Weights of a small transformer language model.
Size: width 192, 9 heads of 32, MLP 576 SwiGLU.
Architecture: RMSNorm before each block, rotary positions, no biases in attention or MLP, untied embeddings.
Training: a variant of Muon for these matrices, 903M tokens, 6887 steps.
MLP neurons of a small language model. Each row is named by its layer, matrix (gate and up: input weights; down: output weights) and neuron, and shows model dimensions 0-95. Each number is 50 + 15 x the weight over its row's rms, rounded and kept within 0 to 99. A neuron's up and down rows have the sign that makes its largest values positive.
After each neuron's rows, "fires in" lists the words (lower case) most often at its 100 highest values on Wikipedia text that the model never trained on.

L14.gate275:34 31 30 57 62 33 37 70 29 71 41 21 56 55 67 24 68 56 39 62 57 65 81 23 36 45 45 39 41 42 74 75 58 61 27 40 51 68 61 58 65 50 73 59 36 28 49 41 45 35 42 36 30 31 46 55 30 37 36 65 41 44 38 46 37 47 67 77 21 44 47 48 64 51 43 63 55 51 55 33 19 58 30 61 72 29 59 27 45 17 46 46 68 53 53 47
L14.up275:55 49 57 40 62 40 78 38 36 62 44 20 76 48 33 50 59 56 53 65 53 60 53 67 40 35 56 41 72 66 63 66 61 82 33 66 73 39 60 41 74 60 46 76 42 53 71 56 61 56 34 53 54 80 61 68 52 35 42 60 46 44 39 44 66 56 75 62 18 44 45 54 95 41 28 48 65 69 70 58 35 56 40 35 65 72 76 53 47 39 74 52 19 56 03 13
L14.down275:48 61 34 51 36 45 42 43 51 48 63 59 26 28 60 60 47 49 49 64 69 29 49 79 39 59 58 60 68 75 70 75 77 39 32 68 61 28 51 57 46 32 52 76 32 89 56 47 35 53 33 32 41 83 01 61 71 51 34 79 61 71 34 39 51 49 89 36 41 47 61 52 68 82 43 39 66 19 71 67 52 40 57 50 54 58 58 49 73 52 68 49 29 61 28 24
fires in: "more", "most", "its", "very"

L14.gate231:77 60 48 55 39 41 25 34 46 64 45 42 57 41 35 39 45 66 51 71 30 92 41 39 37 41 65 58 80 33 43 25 38 47 81 21 69 72 56 31 15 49 18 25 50 36 78 11 38 65 48 26 31 68 42 28 39 31 52 41 54 47 48 58 57 47 49 70 19 59 54 45 61 57 56 49 17 58 33 47 52 46 28 57 31 59 61 45 44 58 84 43 43 24 21 56
L14.up231:45 49 69 62 57 44 67 57 56 57 71 69 51 46 44 60 45 53 70 60 53 49 39 34 36 57 43 65 43 45 34 50 15 50 57 42 81 51 46 64 63 47 28 33 62 45 61 53 53 39 33 64 28 34 46 80 67 41 58 44 46 37 58 77 58 48 49 21 46 60 58 48 50 32 38 31 61 47 45 54 48 38 48 60 67 48 43 49 56 32 76 59 62 42 46 29
L14.down231:44 43 55 30 55 46 47 66 35 59 36 45 41 69 78 53 54 43 55 40 66 21 52 28 68 56 53 54 45 39 68 48 53 56 61 69 27 53 27 65 59 51 83 54 64 46 49 44 58 32 55 63 55 51 62 65 65 69 44 53 48 39 60 32 63 29 45 49 62 42 56 82 47 75 36 52 73 58 55 99 49 57 37 60 77 40 48 53 61 25 44 63 28 49 64 18
fires in: "of", "due", "able"

L17.gate530:57 48 41 12 59 68 59 58 47 54 29 39 25 25 43 73 42 46 47 42 45 44 44 40 62 84 77 40 70 40 48 31 55 24 62 41 84 57 27 61 29 45 66 42 41 43 25 40 54 32 70 54 35 48 47 75 65 39 45 48 51 43 47 43 57 28 72 65 62 42 49 49 41 35 37 48 65 68 55 60 47 64 41 86 69 37 81 56 51 45 45 43 44 08 44 61
L17.up530:46 60 48 49 09 55 54 79 62 65 20 58 47 58 30 61 48 55 45 65 30 48 22 31 55 52 68 34 60 43 91 54 33 44 30 29 73 58 42 36 52 57 57 35 67 85 41 37 57 70 55 18 62 45 32 59 57 68 52 19 43 35 39 71 53 38 60 31 71 40 53 27 56 60 47 40 40 47 31 61 37 75 64 78 16 36 45 38 53 40 72 44 60 73 57 53
L17.down530:68 70 44 53 34 32 87 39 40 55 49 51 50 46 49 52 62 37 53 39 57 46 77 86 35 43 48 69 47 39 37 58 74 37 46 46 49 49 49 52 40 75 46 33 42 34 51 61 50 34 43 42 51 32 38 51 47 30 66 64 48 46 56 43 56 40 41 44 71 28 31 61 49 51 65 77 49 52 55 51 39 32 44 70 66 46 45 60 58 48 39 53 29 48 32 63
fires in: "of", "from", "on", "in"

L4.gate279:54 56 26 39 58 62 31 28 35 37 52 42 82 54 47 52 49 34 55 17 69 73 58 57 57 73 42 29 72 62 52 51 52 66 91 64 48 65 46 59 52 58 33 39 64 22 67 42 46 42 54 40 46 32 37 45 59 48 35 51 69 46 66 35 48 39 83 43 67 45 55 60 48 54 29 52 28 62 66 81 22 51 60 56 19 47 30 84 56 50 29 78 32 38 70 35
L4.up279:34 42 60 59 57 43 47 44 57 67 53 46 24 64 43 49 25 53 75 62 56 58 50 54 42 66 47 50 38 60 74 37 46 37 73 25 30 62 31 64 59 56 48 39 57 53 71 24 41 28 22 61 48 75 51 71 76 29 63 45 51 30 37 59 67 49 74 38 23 52 60 50 36 70 36 18 47 32 58 61 15 66 86 43 44 44 60 53 65 71 45 37 36 52 34 31
L4.down279:45 54 54 67 48 49 78 48 34 37 57 47 44 48 35 55 26 40 43 43 50 21 50 41 56 71 45 48 81 41 51 62 31 43 50 35 43 58 54 31 55 63 51 17 61 31 55 35 58 81 43 34 59 72 70 52 64 42 32 53 45 44 59 65 51 65 49 19 22 17 42 45 45 71 34 29 62 34 50 50 45 61 44 71 51 52 65 19 42 44 47 77 52 42 48 43
fires in: "had"

L3.gate277:93 41 58 62 61 52 61 58 54 47 38 48 56 73 57 81 36 53 35 40 38 31 63 45 40 44 23 41 41 51 23 34 51 78 31 62 61 54 55 27 36 72 40 51 57 65 83 44 43 60 39 47 69 21 50 54 40 36 71 79 46 58 69 56 55 36 52 49 48 34 39 51 51 68 69 33 52 59 53 40 67 43 77 56 51 75 14 52 20 41 37 36 44 41 57 32
L3.up277:58 35 56 47 62 52 76 54 60 39 58 42 55 79 64 39 45 71 47 73 32 63 44 33 65 41 30 50 48 29 80 41 47 72 42 39 33 45 56 58 38 61 74 40 49 57 63 62 28 53 27 18 55 81 50 31 41 59 48 69 50 36 21 59 70 51 65 30 58 38 72 51 51 52 52 59 87 57 52 55 64 89 65 49 32 56 50 44 54 65 34 49 53 53 73 50
L3.down277:42 29 48 55 57 58 74 46 58 29 64 50 42 52 61 69 34 50 56 44 69 10 54 30 41 57 32 62 43 65 60 44 53 45 57 64 18 23 65 32 45 54 53 23 65 54 42 42 61 75 53 44 74 40 73 52 52 37 54 52 52 22 38 40 58 63 43 49 67 73 44 44 27 16 51 45 47 31 46 95 48 63 29 61 44 74 50 73 44 21 36 45 73 38 71 50
fires in: "known", "such", "same", "sr"

L20.gate253:42 43 54 45 29 62 84 42 40 62 54 47 42 69 38 75 44 45 43 42 34 80 50 74 25 75 48 56 39 58 45 41 69 59 66 48 61 61 50 60 60 63 60 41 56 49 33 66 48 31 77 45 32 26 38 51 50 69 36 28 41 71 40 30 95 49 29 62 56 48 69 83 32 72 40 32 83 40 74 41 52 83 61 37 65 55 51 48 20 43 53 50 19 43 36 40
L20.up253:49 74 42 40 64 52 55 62 71 60 39 54 47 48 41 60 58 58 42 53 48 56 66 68 30 63 69 40 69 32 39 62 39 39 27 28 38 13 64 51 42 38 78 02 53 66 50 51 31 49 39 34 42 34 45 36 62 40 65 26 45 32 59 49 49 53 54 17 32 66 66 52 69 35 30 43 38 63 69 44 61 83 53 59 35 58 52 48 24 55 62 56 50 46 62 52
L20.down253:38 63 57 54 58 52 27 87 80 68 35 81 61 47 32 39 47 30 40 41 17 44 75 47 38 85 49 43 54 23 57 66 39 42 41 32 42 51 46 60 28 44 35 34 42 17 55 53 48 45 12 62 54 76 55 29 78 70 28 42 63 50 49 60 45 60 37 36 71 42 38 55 44 65 40 61 14 28 51 51 67 59 29 41 38 64 69 37 60 66 57 24 33 65 53 40
fires in: "the", "under", "denotes", "on"

L20.gate264:51 49 65 42 53 49 64 33 55 94 62 29 44 37 60 46 66 49 20 43 47 68 54 29 75 48 57 50 69 26 60 54 86 42 62 59 71 52 68 44 47 60 62 41 39 46 54 37 47 46 50 53 39 49 37 49 43 67 72 50 35 32 62 62 72 54 86 46 53 40 45 63 58 73 69 80 57 66 46 69 42 26 12 48 46 36 67 39 28 37 14 68 84 37 32 52
L20.up264:34 66 72 34 39 34 52 73 38 53 69 57 67 53 46 54 80 53 53 32 79 62 37 54 39 52 47 41 46 31 62 68 46 65 49 53 99 28 31 52 22 55 69 50 43 62 67 58 45 55 80 39 59 63 57 72 39 42 44 76 48 54 86 66 49 44 62 30 41 23 44 63 54 53 74 50 23 61 77 75 44 71 50 67 47 45 26 31 29 68 60 47 33 44 72 42
L20.down264:57 63 65 37 45 40 46 20 50 44 34 48 61 47 86 54 02 54 68 50 46 40 29 48 81 56 66 59 66 33 58 69 37 65 64 50 40 56 55 90 39 68 58 30 57 42 58 68 60 79 42 57 54 36 19 51 39 37 73 66 53 66 31 51 70 59 35 44 34 31 29 59 47 42 52 48 56 22 33 59 46 59 39 31 64 51 64 58 64 48 57 33 41 21 57 60
fires in: "on", "along", "over", "onto", "of"

L11.gate170:52 62 47 28 51 46 29 49 58 66 38 44 32 36 25 54 68 51 29 43 69 63 71 50 81 60 38 52 59 77 54 58 49 77 45 22 36 45 31 55 76 30 55 38 39 54 54 57 37 51 38 16 70 35 50 55 64 50 60 61 40 55 74 38 52 54 47 16 14 61 52 41 67 50 00 46 36 44 60 10 22 66 64 22 44 50 56 47 82 33 52 64 51 43 55 32
L11.up170:74 57 53 55 62 38 69 43 45 67 71 35 64 33 64 47 53 44 44 44 69 50 74 66 44 51 25 75 67 57 78 54 54 50 39 49 55 30 44 58 41 55 38 49 54 56 52 72 52 61 46 29 49 11 69 56 30 50 60 82 45 61 54 32 34 55 42 64 14 39 48 40 79 55 43 45 34 38 45 23 55 68 30 53 40 47 62 51 69 43 61 22 11 53 58 40
L11.down170:53 50 39 38 20 73 88 61 59 48 59 40 45 51 72 39 55 32 25 44 58 50 63 66 43 36 55 41 64 55 64 67 54 37 54 66 53 66 42 40 61 60 67 71 13 49 80 64 41 65 31 41 30 58 60 55 48 58 30 49 52 51 32 28 38 52 27 32 39 54 63 67 63 59 53 24 57 80 39 65 59 57 44 31 47 74 74 54 78 54 80 63 49 54 58 60
fires in: "more", "most", "remained", "very"

L2.gate253:61 45 60 40 40 45 49 69 33 63 30 26 39 67 56 61 53 21 44 54 82 94 62 58 58 61 52 46 35 64 41 38 35 59 34 35 35 67 47 57 33 21 70 46 45 63 64 48 42 25 74 67 74 50 35 61 45 25 37 64 40 53 52 39 57 41 52 60 25 77 56 48 67 37 30 41 47 63 43 84 11 34 69 34 49 70 57 57 60 32 19 55 41 66 72 82
L2.up253:57 56 68 51 52 32 38 36 52 51 66 45 34 60 35 66 26 54 64 48 48 67 57 49 39 48 56 60 50 49 47 57 31 72 50 56 59 35 58 35 46 59 52 61 49 39 44 39 50 20 61 41 47 89 41 91 45 20 47 60 37 79 64 83 31 47 64 40 66 50 63 43 52 22 43 42 47 34 59 45 29 43 59 49 44 60 58 29 69 85 49 37 29 43 40 56
L2.down253:65 60 61 29 43 14 32 51 62 54 62 63 39 67 54 71 61 36 77 52 48 30 43 54 52 66 42 71 51 65 53 53 27 50 49 35 48 53 69 19 41 68 47 64 47 53 47 35 46 41 30 35 43 77 41 83 63 51 74 55 76 38 65 47 35 38 56 39 77 72 56 40 44 71 39 24 40 50 67 58 03 62 43 81 54 42 38 41 66 71 42 59 20 31 44 74
fires in: "has", "have", "had", "having"

L15.gate98:54 58 51 44 62 46 54 63 32 57 43 47 54 76 25 87 63 35 51 66 38 67 63 41 58 53 27 41 73 62 46 31 42 72 51 77 69 63 41 29 36 48 63 42 57 30 52 49 63 41 47 59 42 76 69 56 58 73 73 77 58 64 46 57 63 67 62 72 34 37 50 47 24 61 72 43 52 46 57 45 76 66 11 67 54 60 64 52 52 38 63 42 61 29 47 64
L15.up98:63 90 94 40 66 24 73 42 55 66 73 41 70 49 42 72 39 44 60 41 33 50 33 32 37 33 60 58 73 29 79 20 57 29 27 48 67 53 50 45 58 89 46 51 54 59 46 33 45 48 31 38 77 63 52 41 59 54 42 51 34 56 51 85 52 65 64 52 40 36 34 79 33 69 85 55 56 76 50 73 50 56 59 47 47 63 57 52 65 51 55 37 60 35 46 57
L15.down98:42 42 50 57 39 49 63 56 59 48 53 36 48 48 48 36 35 40 48 38 45 29 34 70 21 86 33 79 47 25 49 40 70 60 57 53 48 39 60 48 67 55 49 72 76 54 69 65 42 30 70 40 21 62 15 53 67 51 41 50 38 35 44 54 44 73 49 40 46 50 71 58 71 43 37 64 58 51 47 70 48 67 35 54 64 55 29 66 53 70 66 75 53 71 54 31
fires in: "on", "of", "in", "other"

L10.gate338:60 75 50 49 67 53 46 53 63 37 78 34 53 60 55 42 27 39 75 42 34 41 52 50 55 57 17 70 43 34 87 31 46 35 61 58 63 37 72 57 63 22 25 29 52 63 94 48 70 48 55 63 62 12 48 38 50 48 80 58 47 47 42 49 48 51 47 41 62 44 21 51 47 52 76 39 53 43 58 18 57 70 40 61 37 29 64 36 47 32 51 33 46 50 65 35
L10.up338:66 37 39 49 69 61 53 56 57 56 38 37 64 70 85 47 46 58 27 72 67 19 43 56 60 67 70 57 55 91 72 42 60 59 21 53 75 57 30 51 25 46 58 37 36 49 24 73 55 30 45 42 41 51 70 37 37 62 58 30 53 27 33 55 45 71 44 47 29 62 80 59 60 24 33 45 16 23 64 36 50 47 44 25 58 44 45 52 50 49 45 38 15 52 56 57
L10.down338:49 63 45 68 40 51 60 51 70 39 67 12 37 51 48 61 56 49 95 55 62 51 45 45 54 33 21 49 18 46 66 20 49 35 63 77 41 62 57 47 56 44 24 56 56 43 85 40 64 44 27 56 36 31 42 63 56 32 85 57 62 44 70 65 50 56 52 49 58 33 56 74 49 59 72 47 46 49 49 43 45 81 58 44 39 41 57 62 40 53 47 29 58 47 40 49
fires in: "such", "known", "put"

L10.gate530:54 47 55 34 33 63 65 50 54 31 30 60 51 54 74 61 39 51 42 46 03 73 70 62 26 49 51 52 39 61 46 42 58 53 52 67 39 61 55 72 53 70 38 48 38 65 54 50 71 52 40 69 63 65 50 63 66 38 44 28 51 49 52 26 37 47 48 30 75 67 55 50 76 58 55 47 44 66 47 45 78 65 69 34 19 53 47 82 55 19 61 44 82 53 36 56
L10.up530:26 32 36 84 62 32 42 75 99 54 45 29 27 48 48 25 54 26 60 51 59 59 65 47 38 30 39 49 58 39 50 66 66 55 56 50 38 45 45 42 39 37 45 56 46 41 71 68 53 37 52 31 48 52 69 58 40 75 57 39 78 42 52 11 38 25 55 55 40 69 49 58 46 45 56 59 42 36 40 68 76 59 51 49 58 75 60 60 65 52 66 32 75 58 66 62
L10.down530:43 61 36 36 46 55 38 47 57 29 45 28 28 63 36 57 43 47 60 43 45 80 69 56 23 46 55 60 58 63 93 57 34 48 66 66 05 35 58 44 49 38 46 61 50 31 51 88 69 70 61 71 50 60 50 45 74 52 47 24 66 26 59 41 57 51 51 45 30 68 50 62 53 45 37 46 75 45 32 85 81 60 35 57 44 40 49 57 63 54 44 37 55 55 43 77
fires in: "an", "a", "plastic", "lexical", "bronx", "trestle"

L7.gate479:45 46 48 31 36 55 67 48 19 76 50 54 56 60 61 57 60 53 57 39 52 46 45 45 54 49 54 49 58 30 36 40 28 44 66 40 52 60 45 67 46 28 51 47 12 40 39 54 50 85 52 33 45 30 62 43 59 60 56 51 24 35 49 50 40 66 51 41 44 48 60 20 43 55 56 49 67 30 44 55 35 53 49 38 47 66 39 54 47 61 49 22 52 29 67 36
L7.up479:46 62 63 48 40 60 65 58 49 64 14 42 67 53 62 64 58 20 22 38 36 41 68 54 62 38 64 36 29 27 50 38 33 08 41 49 62 44 48 60 54 48 28 62 51 42 65 69 56 54 55 10 58 46 56 33 58 58 75 35 24 43 37 41 76 54 34 53 59 22 50 51 50 58 37 50 59 48 33 59 45 33 67 34 58 60 67 60 35 59 52 32 38 15 56 49
L7.down479:68 66 63 70 77 77 68 58 44 44 43 43 45 35 52 41 51 26 51 47 54 25 35 80 37 46 94 37 57 44 55 48 49 50 27 38 51 30 28 59 61 37 39 53 56 69 57 48 22 46 64 61 49 50 40 64 60 52 64 89 47 63 41 32 42 68 40 59 49 42 60 82 47 58 53 41 46 58 55 32 21 23 54 33 66 39 36 34 51 51 51 40 30 57 33 30
fires in: "state", "city"

L4.gate106:50 48 40 66 43 26 53 31 28 59 30 30 24 56 53 59 70 72 39 49 30 31 36 49 43 41 64 55 40 33 48 30 44 64 49 56 55 35 53 33 72 34 58 63 41 72 48 32 58 44 37 63 27 32 60 63 63 39 47 42 33 53 49 37 46 20 56 44 49 32 21 48 59 37 26 61 47 72 52 88 36 82 34 69 50 83 48 58 41 44 46 58 70 45 78 79
L4.up106:60 36 46 61 61 55 44 35 73 46 27 29 35 46 60 66 72 53 61 32 19 41 49 74 16 40 61 46 44 58 52 62 70 15 36 64 41 31 88 49 61 41 61 59 40 69 46 56 36 50 39 35 34 74 72 73 73 52 54 68 41 71 55 31 31 45 62 34 52 56 32 61 49 51 25 61 47 51 61 78 55 66 47 56 57 71 73 42 60 58 41 55 58 27 54 52
L4.down106:58 59 44 61 56 48 39 50 58 31 47 38 55 70 17 52 39 29 67 52 66 33 63 60 37 42 60 34 55 66 32 58 54 23 35 65 48 04 30 47 35 45 41 38 56 43 45 64 46 45 34 33 74 62 36 53 59 25 64 75 69 39 35 39 37 43 62 65 75 58 66 73 35 63 46 31 56 81 53 37 39 37 44 85 49 35 62 33 81 88 63 77 23 54 48 25
fires in: "with", "borderline", "pete"

L17.gate491:78 45 70 49 63 42 82 54 66 68 71 35 58 79 48 44 81 46 66 80 57 63 80 43 58 56 12 56 57 46 67 21 30 67 25 39 46 46 45 54 42 58 53 48 30 45 69 40 43 64 42 29 57 42 27 44 24 78 47 77 48 54 63 35 52 44 32 56 45 76 25 36 75 62 65 33 54 67 61 60 49 46 60 42 67 38 34 68 46 65 41 38 42 30 50 55
L17.up491:66 45 66 65 64 44 47 63 67 47 47 52 66 64 43 14 41 59 51 44 47 34 52 57 98 51 73 26 45 71 55 61 84 48 49 45 49 45 57 57 46 42 55 46 74 30 42 54 52 69 54 42 50 50 61 31 33 56 37 35 37 46 28 58 19 71 37 55 56 56 94 53 88 49 50 27 82 42 66 33 48 47 31 49 62 52 52 69 29 45 48 23 36 52 53 54
L17.down491:49 71 65 64 56 51 40 29 20 59 31 42 50 35 50 46 28 53 39 52 83 43 39 25 16 69 48 49 44 45 47 75 21 43 46 74 57 42 40 53 63 19 51 57 40 60 41 33 56 28 53 39 37 22 75 50 36 56 69 45 55 46 50 39 58 65 50 50 56 36 46 54 55 37 56 77 45 21 32 63 42 28 49 60 62 53 61 33 45 40 85 90 47 39 14 37
fires in: "known", "first", "second"

L7.gate397:37 36 66 55 39 53 57 38 25 44 56 47 56 42 39 52 43 83 83 38 35 72 42 42 65 50 56 45 36 51 60 84 08 76 34 38 58 53 39 63 41 53 64 32 66 15 24 63 68 45 64 84 48 55 32 50 16 44 56 70 53 52 83 63 49 17 46 60 57 58 36 40 50 36 50 40 40 47 50 67 38 44 69 68 39 39 49 59 69 60 12 29 40 59 78 55
L7.up397:81 46 65 34 35 50 53 24 30 79 46 40 43 28 30 66 47 54 76 57 38 62 63 43 37 45 60 77 41 49 26 55 44 57 41 35 48 50 24 69 64 41 34 59 53 40 53 41 74 40 31 70 65 48 38 47 61 28 46 59 69 38 62 42 61 54 23 79 21 43 58 43 58 40 57 58 63 42 54 62 64 36 54 51 46 54 35 50 63 74 20 50 56 49 56 47
L7.down397:85 40 31 79 41 61 23 40 58 39 76 59 44 57 46 71 61 37 45 50 46 52 48 52 48 47 19 65 68 67 40 56 26 46 45 61 46 37 57 44 48 39 53 75 49 59 47 40 40 68 33 57 45 65 37 67 42 42 57 80 41 36 71 35 54 42 41 53 35 67 35 46 50 37 37 31 65 56 54 56 30 77 61 54 50 92 55 49 43 65 44 46 44 53 40 53
fires in: "with", "of", "had"

L10.gate294:54 60 55 59 39 68 93 37 68 56 38 67 64 42 36 40 42 29 49 51 29 39 70 36 40 66 49 29 59 66 46 54 74 53 60 41 53 50 47 47 62 49 38 32 34 47 50 15 62 56 56 41 42 57 29 61 51 53 68 29 54 27 42 33 40 65 16 19 39 78 49 55 58 76 59 39 67 25 37 70 85 66 65 38 28 30 59 30 59 55 50 56 55 50 24 19
L10.up294:40 77 58 32 17 47 52 48 60 77 26 66 60 41 47 60 82 70 68 38 62 50 69 46 36 57 50 70 53 52 50 22 54 52 19 67 43 44 50 40 50 42 63 27 54 38 80 46 86 21 52 55 33 47 50 58 50 53 74 61 57 60 38 33 35 71 34 63 58 31 26 45 59 47 53 61 42 61 39 42 74 77 50 33 57 42 32 43 53 68 58 64 51 53 74 53
L10.down294:56 65 58 76 82 46 72 67 41 47 70 59 65 53 42 50 27 32 36 52 29 22 57 43 73 45 70 65 57 59 64 45 64 37 87 35 42 51 61 69 14 64 41 43 33 71 67 44 30 58 49 62 42 74 54 42 38 48 44 58 52 51 62 48 50 33 82 50 86 75 52 46 52 51 73 28 52 50 43 43 69 41 09 58 78 50 79 59 62 72 13 69 38 39 32 39
fires in: "a", "of", "denotes", "every", "on", "snake"

L23.gate472:39 38 51 55 54 56 30 57 65 60 41 46 19 66 29 52 58 65 71 59 55 44 62 60 34 61 38 57 67 48 30 41 64 23 70 51 65 63 58 34 75 58 53 35 45 39 61 41 44 54 75 63 63 26 35 46 39 27 60 53 59 50 46 53 82 48 71 57 75 47 34 54 49 25 36 73 59 77 44 58 22 33 39 84 48 34 69 45 48 62 64 47 51 38 36 61
L23.up472:47 73 53 59 48 53 24 65 50 58 51 43 63 54 51 49 60 33 41 36 49 48 37 59 59 70 71 32 46 76 55 45 66 52 42 38 74 62 53 53 25 45 51 65 43 40 18 37 32 24 64 79 56 49 59 49 65 58 62 50 58 51 67 91 42 52 48 46 86 49 35 56 48 32 77 46 39 43 59 53 49 82 61 40 62 27 69 55 58 53 49 42 49 45 69 59
L23.down472:58 42 32 55 51 56 38 45 39 45 38 47 35 39 59 58 50 58 32 47 54 30 43 48 50 47 38 61 67 39 45 55 41 64 64 73 45 20 46 20 34 66 50 61 40 57 43 67 41 92 49 37 48 50 61 51 41 22 39 54 54 46 34 38 88 40 49 16 33 29 48 75 61 62 47 59 35 60 60 69 65 28 70 16 16 53 39 64 53 52 50 60 55 38 41 47
fires in: "on", "of", "along", "off"

L13.gate453:77 46 29 47 34 39 47 42 41 52 34 31 66 36 50 61 50 44 50 53 68 34 65 51 52 44 54 63 44 28 45 44 57 40 57 39 37 66 42 64 32 64 46 37 59 40 70 80 53 48 65 54 26 58 41 50 51 64 72 29 84 46 62 52 57 68 54 42 43 56 59 38 41 32 78 54 34 48 85 43 46 60 62 55 40 66 30 30 64 36 64 45 65 50 34 65
L13.up453:48 39 46 30 66 32 61 39 47 43 77 51 88 58 29 56 58 65 59 41 30 57 50 43 75 30 46 57 60 24 28 62 29 58 53 31 65 32 66 45 47 48 34 47 70 79 57 67 81 56 54 46 38 48 50 59 45 45 61 51 49 64 83 43 44 61 49 27 33 75 51 67 68 34 81 44 52 66 33 52 61 27 59 78 42 50 28 53 50 59 53 50 50 37 28 24
L13.down453:77 56 54 86 74 35 29 60 39 14 43 28 51 53 45 17 42 60 65 47 77 51 59 66 56 38 38 49 53 39 62 55 48 49 53 39 39 35 34 74 52 86 62 82 64 45 62 63 62 71 26 54 33 13 49 41 19 61 36 18 47 12 69 49 65 36 40 60 48 70 56 39 42 14 50 45 43 50 61 60 68 59 65 58 40 65 43 65 54 54 54 51 54 72 50 66
fires in: "of"

L16.gate550:37 63 66 62 53 23 52 74 38 33 53 41 44 40 41 45 24 55 39 63 57 54 00 32 25 52 63 44 24 45 48 80 50 65 63 49 76 40 64 35 33 47 59 72 54 74 64 31 43 49 38 39 40 59 40 68 31 52 60 43 58 49 66 36 49 32 57 48 38 51 21 61 63 53 51 76 51 50 60 45 44 50 44 71 46 39 49 34 70 55 25 47 43 48 40 44
L16.up550:63 41 63 49 30 44 48 34 51 66 40 70 70 35 50 36 31 36 59 44 64 75 46 41 48 21 40 77 48 32 69 69 60 48 53 33 46 64 47 71 60 47 28 30 70 40 70 67 69 67 13 62 48 74 56 52 50 35 53 63 60 51 52 62 46 47 44 37 59 58 27 27 58 40 63 17 30 32 66 31 59 57 67 46 45 72 15 19 60 46 39 62 53 31 69 68
L16.down550:78 46 53 58 29 63 33 62 33 49 66 58 35 26 59 73 52 12 72 33 39 59 75 35 50 54 31 55 75 44 40 57 32 49 58 48 26 43 44 59 38 52 52 32 43 57 60 38 54 68 35 39 40 76 34 49 53 42 42 60 38 40 69 73 49 36 40 50 63 61 61 11 42 59 54 04 29 57 76 30 62 56 47 59 67 51 58 66 41 45 51 44 20 46 57 38
fires in: "had", "have", "has"

L16.gate364:50 44 14 30 59 36 78 35 48 67 45 35 34 06 49 56 50 51 61 63 50 51 52 30 39 60 40 22 59 53 44 27 45 61 86 34 66 60 32 30 47 57 61 47 47 59 55 60 79 45 47 60 50 49 52 59 61 59 73 54 25 49 65 40 53 24 58 42 46 54 41 60 64 48 32 23 46 61 37 48 60 77 26 62 50 36 46 30 61 69 63 23 57 57 47 52
L16.up364:35 35 30 61 58 41 40 65 54 55 30 48 45 24 32 51 50 25 61 12 23 62 47 42 41 26 47 52 49 38 52 54 68 51 80 32 40 49 62 30 31 70 41 78 72 39 78 54 65 53 66 82 64 62 63 51 45 67 48 55 58 63 48 21 46 32 46 54 54 49 41 38 38 32 37 58 57 38 49 45 73 38 53 62 68 74 69 59 51 46 55 51 49 41 43 39
L16.down364:50 46 81 45 52 59 48 51 37 38 47 38 64 61 41 26 32 49 45 44 52 38 52 33 62 53 50 63 80 55 35 48 47 53 34 56 42 44 61 35 39 49 71 47 32 53 32 50 27 64 43 46 59 43 55 43 27 42 52 67 40 38 39 64 50 67 47 48 24 81 45 52 63 35 43 70 47 39 44 39 50 50 48 73 56 51 39 57 75 34 28 68 35 75 31 48
fires in: "of", "a", "the", "an", "by"

L2.gate545:51 60 80 52 19 43 50 61 23 57 78 55 49 23 54 58 60 45 42 41 79 43 23 54 55 40 68 34 32 47 67 38 35 56 46 48 47 25 37 59 42 41 48 24 32 43 45 36 44 61 52 73 41 23 49 49 56 44 62 24 33 16 41 72 41 48 56 40 28 54 26 37 52 27 65 52 57 43 61 32 40 41 88 38 25 44 14 42 34 58 42 47 50 46 45 65
L2.up545:54 98 75 45 54 46 72 54 64 54 34 64 34 29 79 46 40 80 74 49 52 31 25 35 59 25 81 71 49 14 79 44 40 36 49 47 31 53 42 99 47 52 44 41 57 50 16 43 54 52 49 55 67 36 65 44 63 62 42 30 30 36 74 57 61 55 64 44 53 50 50 44 23 19 44 36 59 62 43 29 39 70 60 76 40 52 51 53 32 51 56 44 53 31 63 50
L2.down545:60 57 44 60 43 63 51 65 64 49 83 43 65 65 47 70 42 17 52 35 74 23 32 63 43 57 50 44 15 43 41 44 61 47 43 51 55 32 56 81 60 58 40 49 89 58 32 47 54 31 63 58 49 52 67 49 55 33 61 42 48 22 18 44 61 53 23 57 42 12 36 55 39 45 52 30 45 45 39 69 52 17 23 50 40 62 41 36 54 48 53 55 49 36 37 22
fires in: "state", "local", "country", "point", "summer", "professional"